MLP neurons of a small language model. Each row is named by its layer, matrix (gate and up: input weights) and neuron, and shows model dimensions 32-159. Each number is 128 + 24 x the weight over its row's rms, rounded and kept within 0 to 255. Numbers have three digits each. A neuron's up and down rows have the sign that makes its largest values positive.
Before each neuron's rows, "fires after" lists the tokens most often just before its 100 highest values on Wikipedia text that the model never trained on.

fires after: "\n", "==", "."
L11.gate259:123097167137134100155129123133146132170120142136127182128162144140137091075116133136140133141141090165100153117159113133100125142151144136114141183142140095134118109112101131156118113167126151169152126068143133177134078122110166192111137136158129127108142142125142166156215123117154104110129118147085115119058151130131118125111179116144143108129164124139142146104141108148107145125123
L11.up259:085109149153140104141143123132156110141115121095168139163147123136124079099152139140132102071125091153132113118140084089133113125121126127134105156125120139140086136140131146151111101138125122134162154146151113167065126113141127138069138143122144179125096132145189166176145126137082143113135099122116059131123155130146160132156105134128105110098164146133123117119173125153058168125111

fires after: "–", ".", " known", "-", "===="
L9.gate310:111150140147117157158151130140097109108153145138117111131146118117133156130128137120171127104125135143117127102148138133114129158122069098173103159061118090137164130152086140095102174127110156122112164142142164092150141128174151116099126126127153104165144148177149159120117126132178098100130109118093144142073126168163177077116156153099149134143158166134157100075109105145142113126141
L9.up310:095121084137116100104138106163155103144118113183122108131164135120111128161111142100102135129121133119122115103122107129128107127090139198118120145105153118124100143143150126104098151119117140122128149137134124171062155145120123113135130123107168104145182135127153167105125132100138125104098149121138159099143133140125177122133086101104126139125129131132151143146098116135161127135135

fires after: " the", "==", "===", "-"
L12.gate996:096090111167134157139091152147108144089079125093120129135135119096190097110113120153105124147113159107141138109129115120115134136091163117170122161133073098163106152121145121128124151127134122149158151151100112151119141108111129124095113127152078073143104142094119169152131125167099148118129124152116115174093137143161107138110127090101080158125139170144161116109149103113130152114118
L12.up996:119142155117132160145144099117125152146132136105084109149162122110202134124080170111133119121113115119128108149102138115137159119139170120113078149095094097124109139088127145141105126118144137140114106105142144135146141131116128165136086126145155133119097131126151178157162170136144121118147132161120127144091154153125115171141185108147092122152133141056143163141123181138182141107111

fires after: " |", " "
L12.gate1114:138109123084112116128101163125123151163144106129129113122116111115132109122094117126127135110138120149115121103161091116151135148132100106136126120093180126128135147134122110137119126135102162162146131131159125123112135138140171142117146161144124091158061131115178161115152138140115107124114130145112131132120170135116139112137144087137139139118115051104166114149120138151166121135157
L12.up1114:104159144144150117108129135107111105118137144135107122110106126153156123111124100188141062149125124140093108110080121080111099067119112133131178120101158114138158115171095136201148149131116142161090134120098123099159125111141134076120119089133106141147145153104123144135149106122123146161153095116141094106123123163143137088157096092136105141174101092173106109165096123130108117124162

fires after: " 2", " 1", " 4", " 3", " 5"
L12.gate736:123087094101135135143123142119113131131109155145134135147101150130092098172134113161094140121124059134094149100150131144081133131078080102140133115121193146096140118165145116138068156136125170139117143134101128137134069137151134123118168113126142156132092146123137141133171067113120092095132148140084160161121153126161139119144131117150140068138179099112144151167115115147165139171179
L12.up736:118130088124141168168112115088119153099153117175117094097143167106113170125143131098115142156146109133120107108133151091115156121085157131157145105118102082160084097125115159117138135100137108117126131150114129178102132146120154174114161106172119100094114119125118107159141104130110171158110118174085168130155102081165137155175142118114135122122110110071139132103163128144142170149100

fires after: " |", "\n"
L9.gate1202:112136172125171114118117139113094157087124134101140129139095131097105094154140104126105105117151093141140125118123114148135144114129110152190149073124121114137127152124172138155133140099102124152132117105152135111123143170130105100110130112136109115144107108111155208130162140147182109129146129118151137120135157173147169166091107104143082112105144140130090132151156106163117120115140
L9.up1202:128126156150144150128105112103130125123100100068120128116111104132140169126088124108156116158165133145100097094132138074142133096097125122142129178134095120096079116146174121121153112151145122125111138148111145163121109129118134165134116150114125156105150128115117117151138132151084125148180154155132086112166112082128139130116137124131149182143145086138146145158123185088138068139149

fires after: " |", ".", "|", "\n", ","
L3.gate106:088162145130158138122081112079158135083102139085108158122171107119141107096147153132113154136142120149116075102123156120121143152119132095132117185146152127124126131140163076186130142113158131137136139146140143135145079114118072121155091172141128133158142138115129105110137110162110110126097171113110122163128095151116132111143110115097139136151116125152162136147134109155155123148152
L3.up106:117142086123151136140100089144100166137133145141155153158129127173110109136115124138139121142111144140166151170115153153132157112135081103153152135158113116130084093133107142117139131114143193156125098143081172135154113169103132123188106140134126109139137151124111143150163140108097123149101141165121126085158105115119155131158147119070142124119110163131153126132144154167130099131098

fires after: " |", "|"
L12.gate896:127135097141156127126101150103149109145157161137123174136152122119113112144138136073133115158124134161105151100149111164138117133161121144136154141134148061149106126158181109142118141101099138152164133122122143166140123123116149078107136142129121102106087130145107149140089128122146135100123142154126139165116128127171147121112111136113103101162135125098166125155113120128131127086119
L12.up896:110141142082150095126144088134146131124129138089146124140125130133152091122146097159101096140131130110066130120112147078126089107098143153126108093115114133107119154151127121142135152096127101115075134132115144129104142115164104137099127151136115148108145132112093117105098103179072105138180149125124142129147074117139129117150126123132099124087108072129179144156159157096153105147090

fires after: " 2", " 1", " 3", " 5", " 13"
L4.gate147:122150121131159151107157140178087124132124100141128133116101152177141119176152158110101139160090135119095108109125094100142127082121091132175131166121137112133127102168156127127103135129105133097145130166128097107146050117130110111164141137129147137125123126112134139140157089124116133101123117134130136145174130164139150135142159117117111130139121130096157095126151115150114140142140
L4.up147:144089146118152126097148139126138137132147111148119101116120102132128118113163155123125150114139109095171143081108151111109166144135111119109147167099107140156117138093113086137128112072090113177133082134137132154116087107145123151159125063141129114159111138117109114164100121113148123100128146133116146131094126131069128123130106121149120181102103151152129112154151081119099106162154

fires after: " |", " Goals", " 0", " 2"
L9.gate4:126166146151152129146142131139120130118128148137103094153116140114124119161132138103115160152126133154101100116114160132193108119152134143106128128086143094107166104108131159140135141099148149098146206172072090100149148181120111114093124141107077093153148167112170135162134121127122140113130125144138123139118172127108145130138131100135091155135138145129110144117168142115107096123133
L9.up4:125132145094110141122133121135144164157109098122091151138123129120178092143158110119135110139157126092110152078164113127120115106133171106142124124112113119094139142135143066135173135102118112108146141111156150109175108129179141115119121149116155146140101154108148115134107147162084135160112141137137102133141143113110140150150178129158158180101137140183192104110109114104135106136084

fires after: " |", "|", " of", " from"
L12.gate35:127129128107106136153149090131107147131106132114108143162114098121167124150112109131106119087131103130142098093141097145179116104131122139148132123113128125096154070165178130129128098182133143135123110146116113131094132164145153136115137122109127159147132155071143115116123119105133083116106114153132136165106132120087181122130150106154104115105128082109165125134107151105178128138095
L12.up35:091132141119153142123119086132126101144133148140106147107125119158151120145156078144157152153151085126153147162152135133108170159108099103131137081097093134088154143151140140117143136123100148125139103149099124135078123064128138135154136141109089153119146129143134163092109094101112121141122161150135114102161145102117120151149124141149118103106188113159106152146157124111150194116113

fires after: ".", "–", "\n", ","
L4.gate66:145114142166118121172117117153075142135133112153183079134143126118124115074109129109125167083132128150123069090121148102120097122152136129117121112111081188111121144148104138145154112132109113123139122128127126155112110154105128139124110141116191112157131121122133144162136116122074170126129122119119101092098138126071128145095107126121136157153105100147142163138113117123166162153105
L4.up66:134162145126077143176120116134070090140144146154123138130130134089144109114159120145116107144135152130123141118137143172149073111168120145118103123153153099129138115169108099163126126139123146154133133152096125126175126151147139162148141114132136111102107105133162110126107110063146126133134072118133124102084129124134128117143119105138155121139117109145118126123113156148107126136135

fires after: " |", " it", " It", " was"
L11.gate69:090131165110160100129081103144131140121128094094159099157162103128180134123109112114105125119116135066127115141100124159175157159109118137096094112121103110178106143114143140144106164099114102108138093116139131077138129133154099123083113132167141110112130127119135155119152144123102136124143123112100121106131115103135143131111112133153116143122114155115089174190153132141137131161159
L11.up69:103156093097132100101095129198172104091110108145157105119128057112140178143145121096143103162129136124141153134177107121160154115093129131129107139074144074107126133112146114136133144097120175108142128134092137113141149161136140131073121209144170137098083117114152146109154127184063112113122163131132155099166138121168163180129086090110140140140132081171130156137134112142145132137186

fires after: "\n", ".", " Pos"
L9.gate425:123107132136175139112118156111168109127110151142117135168197169137173128135141105147082161113074096149117079107092122168131105142113154123127123141078137140144151129158133147109081119168113133129106142117129170131122108121174140174136099136144145143157146168103121158172135082136158118113163133095129130156120111154114142108135150104129144127122161160105151125091138131126119086179129
L9.up425:145120103160167119135145122097108152142113102147136147133154143168091121141134129121154142132097072116113070143137155119138118164128115130086118101124121120114138132139094106096108101150125133107134181112094142138136054092136110127099130153104150145096140159119165133111155092103160146104146118088136129133099125155106134099123146109130113097156139133105149092111153113120108145138131

fires after: "W", "-", "E", " 0", " 1", " •"
L11.gate151:124119113129126116185127124142093122164137111115155200134118127124134092114103118105129173057159076123129144125128108156110133202148159120091127120149152118143110091140115117151125130117109170088165126113170103157143132156113085100136109136139157123128140135094153127127116123124133099104156115129124126161103177115171128112116154138146144134133106142128161129105110154181110113150146
L11.up151:143151103110131150128152105103105120130117129115119143160118106178116127157165096136157150132122190108131153101146128138186171116128131096113138148125106102105092123088145109061081124167147091093122125159166122095162109135131178108134159149151115143110109155141122122137109116134134118110095153108117138134147133143132136135117148104123128177136085163135141113122088075167105124142149

fires after: "\n", "==", " was"
L4.gate1211:127122160103145119167168144109152136170165150117158150144180125120153101120128119101134124135120066075123143137126182203160117154143136135138129125119095123105109100140113129111145150092159142178202122164122101135136140107096088116137105113145135137155157144114110119188129125187113124109082166105123141139130160143116137154105165109139105162152130194130124163097115148127083152140154
L4.up1211:151124138087146131093120146131116159115115146162154136153119149144130117081171132118131121169138118141109133129078110095115122109134133124157145114126154123132141137130112123156132183094131092115121143144099135119141129102180149115113111147133102099135152097109107133113150099098116167127092102137116087131126105157075101108109193116126125097111140167132091117110140151135114159131126

fires after: "\n", "-"
L4.gate264:157067110157135042126117129111162158136151129119163131093146130106128129140169112139120108150119137131112135081121142134139151168141156118116132107100104113086156165171117111122102105123120152100139171139130163189143148132115115123104150144140138131087135140138161171133132104119150154130114130114113102143122146119124142131116098139160127086149139117133167108117167109077073120129143
L4.up264:154100085095123099167109113105123135144145138096152125143142138090116148124162131132137104109146163106140120082126135120131168160168124135130147110094163111080124157110112160154133134146104118118110166109165161134168157120096127113142140136125145106115133137142133105119104125164137144166158139138163136167139128111121141169173061124116109152124145097112166134150103106067113141142129

fires after: "\n", "-", " 3", " 4", " 1", " Succeeded"
L11.gate481:061098129114161103097084129112126129128130114125105142108114146155104091159170134111105090128124086183097114096130129120097120177104091143133122150123120095090169112128119116153103131151118151112113135118114136145132171108117176185123120116147135124155075119098149125119140121124088185169051140119131078174117121099131124139157152124150153143106103117158156121091116116121125132138164
L11.up481:130124145122121124109101136150119122161125118104187133156094133119119157157146124132132182129160079152172100094153101154076144124165118141091098102122150154126150130097130136096155154108153164094136187152126132099115148131104119161131103144099162112117155148143130124122060148122142117138179159103093119135141136113143106108145145090121109187101126139172165139156157151108129120136137

fires after: "\n", ":", "."
L12.gate314:101119151163148062150110156149176116097151086113134118117130118073122091111134077098110153139152110130100147120102112102117115114091094125171124139103141124118205123152125151139080133131125125124100141117099150123088120171144140121099115136145142152109137154131138128151155098137170103144125142108097109150153139156133122124135140076152170128122174132161113139119151148125107117159155
L12.up314:099162119133122124103084070091135096145117137147126091142128122147143121133170107103105126123106126146117153119135114114145118122114152063079089132129116174128085170159141149151114110133152162158176122088120123148077130160127117126110115139109126151134128119134144156130141123152131123130127112129135086129106130120113167111128137121119111139134106127144149093144113112107160108147137

fires after: "\n", "|", "-"
L9.gate855:123141149144149134140114101117137131100105096166148141126150116113112125146129097092096146151136076183116107140132109136117106163100108122119097163116157093110128103123161091122090169154147154148127129118122172192093122120088129123125158107094136119110109138106149108136144104141125135157125119134123124148088153168094111135111128088136119170128141122153139137092141133140148095177126
L9.up855:102103107138165110135118096124128117167111183151141164144116093122122149118143133121112119119125088133147097123153107112123172134159146134121123110109180123149116111176117136123120137117140132110140098083093135157142191104119099126141077186139121125155166101119124115137119111152128115131154126148128124096149095124122143141132126096123159140092144158149156145144156129129153106146147

fires after: " |"
L12.gate630:135099148121124126154104096086112101129117120181177137116177127172108130113097115136154114089130144150116118109121082097153139137125153140136083132125086130123115148088133121133164133123141129158107124119089131161165111155157123106138126133174137124136110112127145122144161144139105087101124147131145112187095116161160116128143178159142156124108133108161121116132108127137178154122129
L12.up630:110123174088165094136139070126096088140149102147117183127161149146093079126096137130144160117160109128101110163137095132127136161104136133162127126150131114115076151155076124149100068150107096092131090147151148151132124177095122087056167096138157135160155126134135141119150117135109088125095129122129184125120095133103097128117163106116131140102090135108138136150139115124136114150111

fires after: " |", " (", ","
L9.gate700:152171142156140149175102064107112121142148157096152119124128164135157130126144117107126169137108128163134077133112138161128127118121120157143083139167147102105161128079093099153154162099145162117141098138142139106153147137150158122139138116150147068106155109171151125128172131149126131112104097128136179136100064142135062130118116168150128161124128146181124163116106096102107127122117
L9.up700:115114150130133061125111143163154090169119121106164087122152120134082180101129160170145099137136131115143095123123118131117146178127106120119099140137140134142071119117110120132114150136115082111147052123105091153116123158101105117096134114136140140118129134113141111091118148140107082156150190134143143099148114130121132112104148112115141104082105079109159110112118155140113113123158

fires after: "\n", "."
L3.gate958:110117148157119139153119165155159126147131079136138149137131128120147150174109122119109175104148155123085123059120130116132132169117173160161144156116085135106108123108128111124129136151077113155127133114102088137118111129138125122136148128111131112139140161142095141152137087167114154076121168111086140141111104128123127132098114130138122099109112140158142159102165130121127127148103
L3.up958:058133131142154114109080140140148101163163139136147141106123129086122122132149122144097153113155120105148128134128158108157197104134120120120127146126112109123123136109126115111118118126150164130078094097153069152094118109097163116131178147086158139126125108151144112093079133105131094125127122109131138124106140112085102142153088164135131122140154122071107106146129112118129120128132

fires after: " |", "==", " and"
L11.gate581:121105150087140136126113171139101118129142121090110136155121127133130115138122121126135140095134090116091132121131078128091127153079132069169109118107112115125150128147148130159105101163134171134156156118155125089217128167140103103100123146107127149128125121105140123174132123127132096133125140107126117156117129082115150080134107160205182137143132140153141194123104144122137118120146
L11.up581:132148106131108108096098126097154125099113119119091107127119159102107114100136138120124143096140129138115176182109151131148095105098087103141115125164096100079125114152116054149159082165097176134128141171084116150111117125091140123107161132136120107153163088111152092161144142119131108104152162108106116109118147164122142147142148116130166130118154145144096088147105138163148123176144

fires after: " |", " 0"
L12.gate1029:134121125109137092153122098133143115140129150094120116142128149123125088142132077120095118100169133158092080150125112131206127124117210120140122150113096166129134141150117152154103134115175123141191142097110119137125127176133155099148145145149107128109086156119100133107144094117110128123115138127122133127161127100178162098083105145132113150143095120121154121159116114117138151118133
L12.up1029:138139110166149135134146102162129158081139141136110126121087143121130133116141088139142094129152105156093117118134102135179104120140143141124151081155169135134123106138096145149099155088143086143177172149126109150132152170121153158125137156149086131113099118106126110149152148123072096121092157115100109092160061138147166113111054125117106154120103084128105130128130123133117139138128

fires after: "-", ")", " ISBN", " The", "\n"
L3.gate985:152122135123151108156125142155102106178136109111141132176108142104173139150125121093162101079148087099140114158168076155115133110126167136104096109141149123147168104171107123156109142153163154131114151137110113142139124088138121137129148114141153133116139141152157171134111093114155174119095110145168114125101168148183138123134135124186140140130119156148134163169104103103126132148152
L3.up985:110144153140103111114137153119104132108109147098113080128149119130132113139106147141112105098144149126151114104108124146105110122112165103124126127142101111101133118157124106126137162149100145125153133103134129161161162110127108126092120139150156126077139137101150155145126159116150151124089107170077135149139178101144156153110120135149147122092128100163110146125131142109138124153203

fires after: " |", " a", " 1", "|"
L9.gate309:098133151125143093149144084128109154136149159113126139113134113177139111123130126108100116099123126103139080086190124136137104120122156151130140101145134111130125173160122133164140148067138126141134131157120101137160152141103124121120134081143142164152098137133114147116111123129155123106078134138101141161143169123075193088115135124158124118172101140146148147135122098057141169151093
L9.up309:149148133114135115109102085158147138150093121108137137122117124126132127131104113140140109133147102176087192192138155103144174154086103111155126140140161142154165145143094127137139128108127129143122074153133120114123094134142118111127145097117109141131099142080112122078182133100129095178104154155160131091104136099152139132117125171119128089153110101072152128134107165138142111131099

fires after: "==", "==="
L11.gate979:074165159100123104130146149121147150137104121115147146124145084139128082123133097150094128092172114158107100076144168160143106146081159176164158165133120129134188143163121156146095121125141153122144138138143141117108116088128114125129102094128172092109114130087095168175113121138120146058113126168155118146134135143147139112088128099125091118143160144137164114124127134095138162118124
L11.up979:104128139116107107144162113107169144138122113132183154150138101127152130131132096141113108130114133108142098155135101192145116158098148164158173166154119086123121125159112106123119125104131145142136124155133184134084139109161102106135141141132147130065116142137122181151112115136161107136102145136086097109107165151102097154124122073135085092106115105141166157130145181136123131198086

fires after: " |", "|", ";", "″"
L4.gate675:142117107132055117163168155104102174135163138165131161163127180125120147149156105082122184147141113114099127138119167135173092191133126114166166162163113114138142076120139119158141132145146155131183108148129148159145143139149137104156091113159121099141107128112120159159160087141139108083136142161110173150123107102168128143135111108171152102119129130163131171125121126123129104136110
L4.up675:163144122117125124126126145132100161150113172104163152132115147169134099156143127144143152142124127108145076115152118107162088176168128088121194158151147124120111087138142106155120161106174144106158102174109128126169147161129152081121083098155083116145132157136117108156192144140099104150130147127132165122146133111154140140154102136137109121163112103137146176147158129127166093169128

fires after: " |", "|", "-"
L12.gate986:111105151126141100102101097147142144124107101123113130122117091141107102149113087151103111129140113128122140115153120130063120170137121110139127111111117150068138129154130159105130070140152136114119071107141081123123130133137098138127158109182152097141104132099137119148142109139129129117140146126091125138140111095175136049093080103129177091110123146178122120156153148146105131202138
L12.up986:134107105130136121098148106116151134173124094140121087114128138121133119098104086166147109156132099126134158139113161096107141112127074131142144103131110162092115133140153119109130088097102171115116125099126112085110122122104124130084146076150144139143119101128133127145097143142116135141171120114134122160137088093145134105094068105096154067088143135147109106154141140124107096139140

fires after: " 1", " 2", " 3", " 4", " 5", " 7"
L4.gate930:097174114139153089146152141131139094124118114149101127157100104136102176178130081147159156098162136123141156161115122103105106131079104091130129112155106120182108151096134121111153157140171167143098162098108106098116112141144140117136121112168112127131147143151112152106113132115131108110096091125097124123102076145138110092088128105105137120144112144156142137121101103134160126126143
L4.up930:089119125145145092112121114138112102116120126124082103127071104162137152196117106155113105131140123134148168128096146110119151121104149098123125142130109138163142165095179146141117160133137122161097128104133146110122126128157116117139103093113129151144144110117126124134144149110116121138131105146149110126100116111120133119133093109096112115118124120138120146175120102120149146108111

fires after: " |", " and", ":", "f"
L9.gate463:117111163156131106167118095148138125125085124146115166154129150133101109140155086124130132113113056149077092147116130161114166158130095134077141100150116101129172129172177141121157151162143126158114164153121142088123114120135140110075103114108139121142144131091137139091128108092188176122141166139155165122096114121113135148116159048138113109151127149127130084106094140161111138168120
L9.up463:121171141142112136084145111159138150150132123091147088097122130094109164113158161131100129094134170126105115133129137117120139132150141142136166134166070141143129157176127104086146136134141138083098129124198143152138096155161136147125073101098113126113127079118106135128172136156113102124143142164133107129159117121103140184130116121093128137122105153172144096157083150107115129136157

fires after: "\n", "-", ".", " Episode", " on"
L11.gate1162:128120175140157118199128176180121134152094119091100179140115117060136098118128083121141169122130129163092128125150119131106090123096113121166074160128119115093117117164179112153114099124115121181107125091127157110107132159176134129144159106180122122149171096186133196123145100175077087155128127123120129120109132175118117127113131136151117129142084143146162125112085125099209116159116
L11.up1162:145168139184118094150146128147121109129133164173154129137128114143076163122150086094136092127130077163140155170124102129143096123139106133146115068138130159125109149145095151096121169086152113164077165104103123140107127135145064125124143146119117139097104134155109096125129100112113141168113082109115142120130122121125117169095166095110130144124113120163132145113121145099148141072138

fires after: " 1", " 2", " 0", " 4", " 3"
L12.gate171:101162095142099104145096179116110154107152157148125175158135135126127118136150107151132152109133088103089172116182132125112148182122124154100152127137182113135110155151117153122134090143119139153137147113124093145129104144124150123131145147194123091127143124133095142150121110139154125133106161144130111120120123088149110172146106095132128153159125122116098115146140150164094135084148
L12.up171:113125133146166068114100133102137118103140145139094122127076116109135129152089137142100127103104102125122124089132096160089138166077110154138098137135141116153135108129110095102112132161149147183113128171166113120134116108152157137111113145105146114115128152113174122122176154095088086139114152135123169116119122139159133134128141123095121129111152151134197148160083080127134144158177

fires after: "\n", "."
L3.gate661:098104135169176144133128139133133094138154137124143144137164122098154125120132117118165127117145105122148111087111119166118081127130152127109099149155122157146101099146098150137106172128118155126123127170102101119139088120132125150171103130087124105145117146163104146173140096117096130086137132107087100114153126153149112116108082102140122139138132174117121114146140146163121096179116
L3.up661:109120104116124151107104128123132096132126091156147091150115132117133109105121136131151146160145113083121094141158158076120105123150113165128121155151129139099123118130148150110081129134088119131092143116112102151129139132126100091133153160149154090140123098166160139155110127061118121141114115093135161133091145109101149115145119122142163130124172135111087116161119092112122134101136

fires after: "°", "″", "′", " (", "^{", "|"
L11.gate773:129123133120139155152124128130135126110160086097162156173112180150099087080143071163109113116126122139132088125149147123097114116118166103149082136139077094119188143101152152117105144094112152112108138120140106098130133118123146098153122143137172096095121137122107135158110175157104147128165144130103104125121110136123164109100118102121120125150090142122190175159086113100118147148148
L11.up773:147131133112139106160116115141114170134123129148092119112102079109113099086124090130117087122104133120135166156106148129133145127095140075099109132133125103111164096139161121158202114126132160131168171127119114120097107118085110144115135139162118092098119127099124136174144149083106134134123090134123096163141156145133126125104160074123105164126127122167107147108143148113139127130170

fires after: "|", "-", ")"
L4.gate431:147188114135139152113131129138126099150151142091154154154143127167123103098124132151142120115118105128139092148131112139071130141140168096123113106139118131069124167153081131115126150130130128125144172135110093136127127097163189120156141177121127106128147117113167105131126106108103116136127161148121101104141119150133109170120122148138163133166126119121128076124133076103105112108129
L4.up431:119130115161114107155149119117100149116142181113129136127161132080136122140138131118111123160166088141109111161130129147149147183067137182120110111099124136131165125151149122145111117144140173126121147082147131156125123115088103132118137093133179096116165147122121149114106130172127107108113140149100104142124136104156164140171121088140147118128143121115152149119097106131091100165157

fires after: "|", " 4", " |", " 3", " No", " 2"
L9.gate763:115127128162123115154090144117090124068135155126151142107170150104137143148147101090144145135151087130088082140180068131151120119125106161163151149125161147094154122092097130149096126162134123153137135116092112153123125162147112128092121166137168124152145108126174130124147101153119120116088192141134140095112108089095140099105121083128152154113118114153206121089107127134111141159094
L9.up763:122125122129110122123114090101191105126107158102134124124158133150134131105084081118154134108130136165131090133171085104121162132152156117188166127151153138110134180090104092136111101150139118143138126111087113147083115165158086091129096158125142136129163127116130152134128120179122053111104156128165134140171123129119165078103126109131133155103168178174176140135111140147168128120117

fires after: ":", "-", "\n", "′", "8", " 0"
L12.gate820:122133170114116131146091127091118147160102090102160071124104128122155132119113148141119144114133092112134070122140121142108097157127163107138144147142131126119120114135077143141106132149147129121157173135112148131162124115091158130136101126113160155136138115095143120114116130130133122114099195112123122130157197116184140115097109115140116166141157153089165139124102129132114165160117
L12.up820:145127109141147130177116093133156138157163115118137150163132136158136102109100076127108084115138127114142080074096143111129124184159135134141103149168122128108121123132150099155158120097159100127088161159141118151154084135119128130170134138118128132118086123138181099152142159129103123118086145131144122118136099122170145103108121134107133123121102122084135149114118100137148090160185

fires after: " |", " 2"
L9.gate1064:157093077118107122171130151113131139127124179065114110135117118094107117150156093119122162149140135151107159125125131145122145121121118112188127157115117090116105131163153150120136109128112112128120107135104155146097105122133188148135149152146144129103103115071097134138130129099134086129132137153144110164135121104110125133106157112170140114105164082130144139104180160081147138132113
L9.up1064:148119175101117117146106163111136133119157147104141149129138170135117150116150160129158137101124123123102121116118132112134130112142197191114104080081127133114135143078138126118150171106148129136093108114138168181145122130122073150074089089154135114121168156147161112177114145165097126113147110145137133094155131148144145172130116174124090162144115100142124098157123098156102147086164

fires after: "\n", ":", "."
L11.gate565:118080143145158119154141132145124156116136139142118133137130117158109129125132107145129151122069109125126116128105110104074130133112112108126150118116116148150172126150152126138095076147130161113127096115163098156124099108164133170153108120160108172175151104090143138097143126111146138097140140143109166159129078137081092110149138120161152133125109181146146149094092118109147116152105
L11.up565:159115114136128143145102180107129162160136148166130108119127121122115123135171084140081088111098125122138161118088122118107155138142151144108135092076113164112118132120126101169108138107140106131092135135130120118096104132209117159091124158140108157161112126157109120166104128173174120133155113099133122102118126139097133110109150135147105133149123170119129114090123114100147151165086

fires after: "|", " No", " 3"
L9.gate1168:151136170105117118171098101136142111099152125106142139116111159069094123139134126130105132120157116120115136115145148170094140146118126153112144105123147164139118180161116150106112149154128134130120165079143089141136080122159109150150162141166183150108138114132133139084122074139149129106141152161109139125089143164153108054137121132139192109152148127169193112146105121099111114161132
L9.up1168:152145142137136106095098099125141129143128131144153157128128132144088109112156135132137131166118140082141145117138157130115149125153120161143151122114140126124118128103134100105123115157109147163098118095169152103120130152144139136156124150147143137169129112122125133143131118114080088130138154113149164128137091110132158089076111094143162100133119167177126149163149148110090158186131

fires after: " (", "–", "\n", "-"
L3.gate908:117111142137121113129098105112125140105171147125159142093125143138088135131152120129116155147125113123134141135140126120115134154114127165139107146119152141111168155139100122117084188116084162122099118122146112151168124151135129126121178122132125132118121133148189161087128080138131123106121106115127107144140164119147162127182128135116141113130162132108127087145174114143126167106157
L3.up908:132109117116143136122124110104111122114169177156170143121113168126092146140158148132123138164090132138150137142115162109116137152095148152161120086138134145129182164136085122106093168137098152118132138143139116140142143143163095102182156125097106145129165145152188139101146121145099114100133148091125092119127149114150185171160112099158131146122168108135119089161166121142105168121153

fires after: " |", ".", "|---|---|"
L9.gate514:129088136139154159143082154110122159128138145106144145152137188100154195102148099068136163112174123131116094158136106127145128150150138085177154132123156102093115140086147115111118133146145125134136146109156105131119128157139141111126106119110157159115143135152132125118101116119156094137131196124104112138160123115139188183146115093162124112146147116117143181080086108128100124147123
L9.up514:129100109109103126119129145113127129087107141149175084117147120161104092102140114133125147118099159139178134127113122122120120105125116144121109132134101114097098156136094137150108140146129141124102111171144134124113136143099138133089119101146119133169173107127155113202126118150108114152139130108142092110145107134127158068157087134102163148122093151156104109170152085105174101118200

fires after: "\n", "-", " |", " (", " Pld"
L11.gate1023:120141129133151171138099147127136110138158096119127135142119140094123152114117113114167156142142145203148133122151075146086119154131172099114098152125114146153121165139103134172094170140112110134108136134134120128143149140165141120105122133105151139119127065146144129103114142124089112133109120137103077123079083133135128139132138120154131136136109122094132123114136145095114125127098
L11.up1023:129097123153111154131154132123133158113119141131101153100150188131089127128108131071127135144130127154101131133132127150117140132118171134124102103133139116100066153122173167148143086138152112097135133092097142169120091164097128144093106101106145123109099104151120139090130103152135130102100137101152129151148127157158157116082133105143088109114091159166168123096088124147127072122133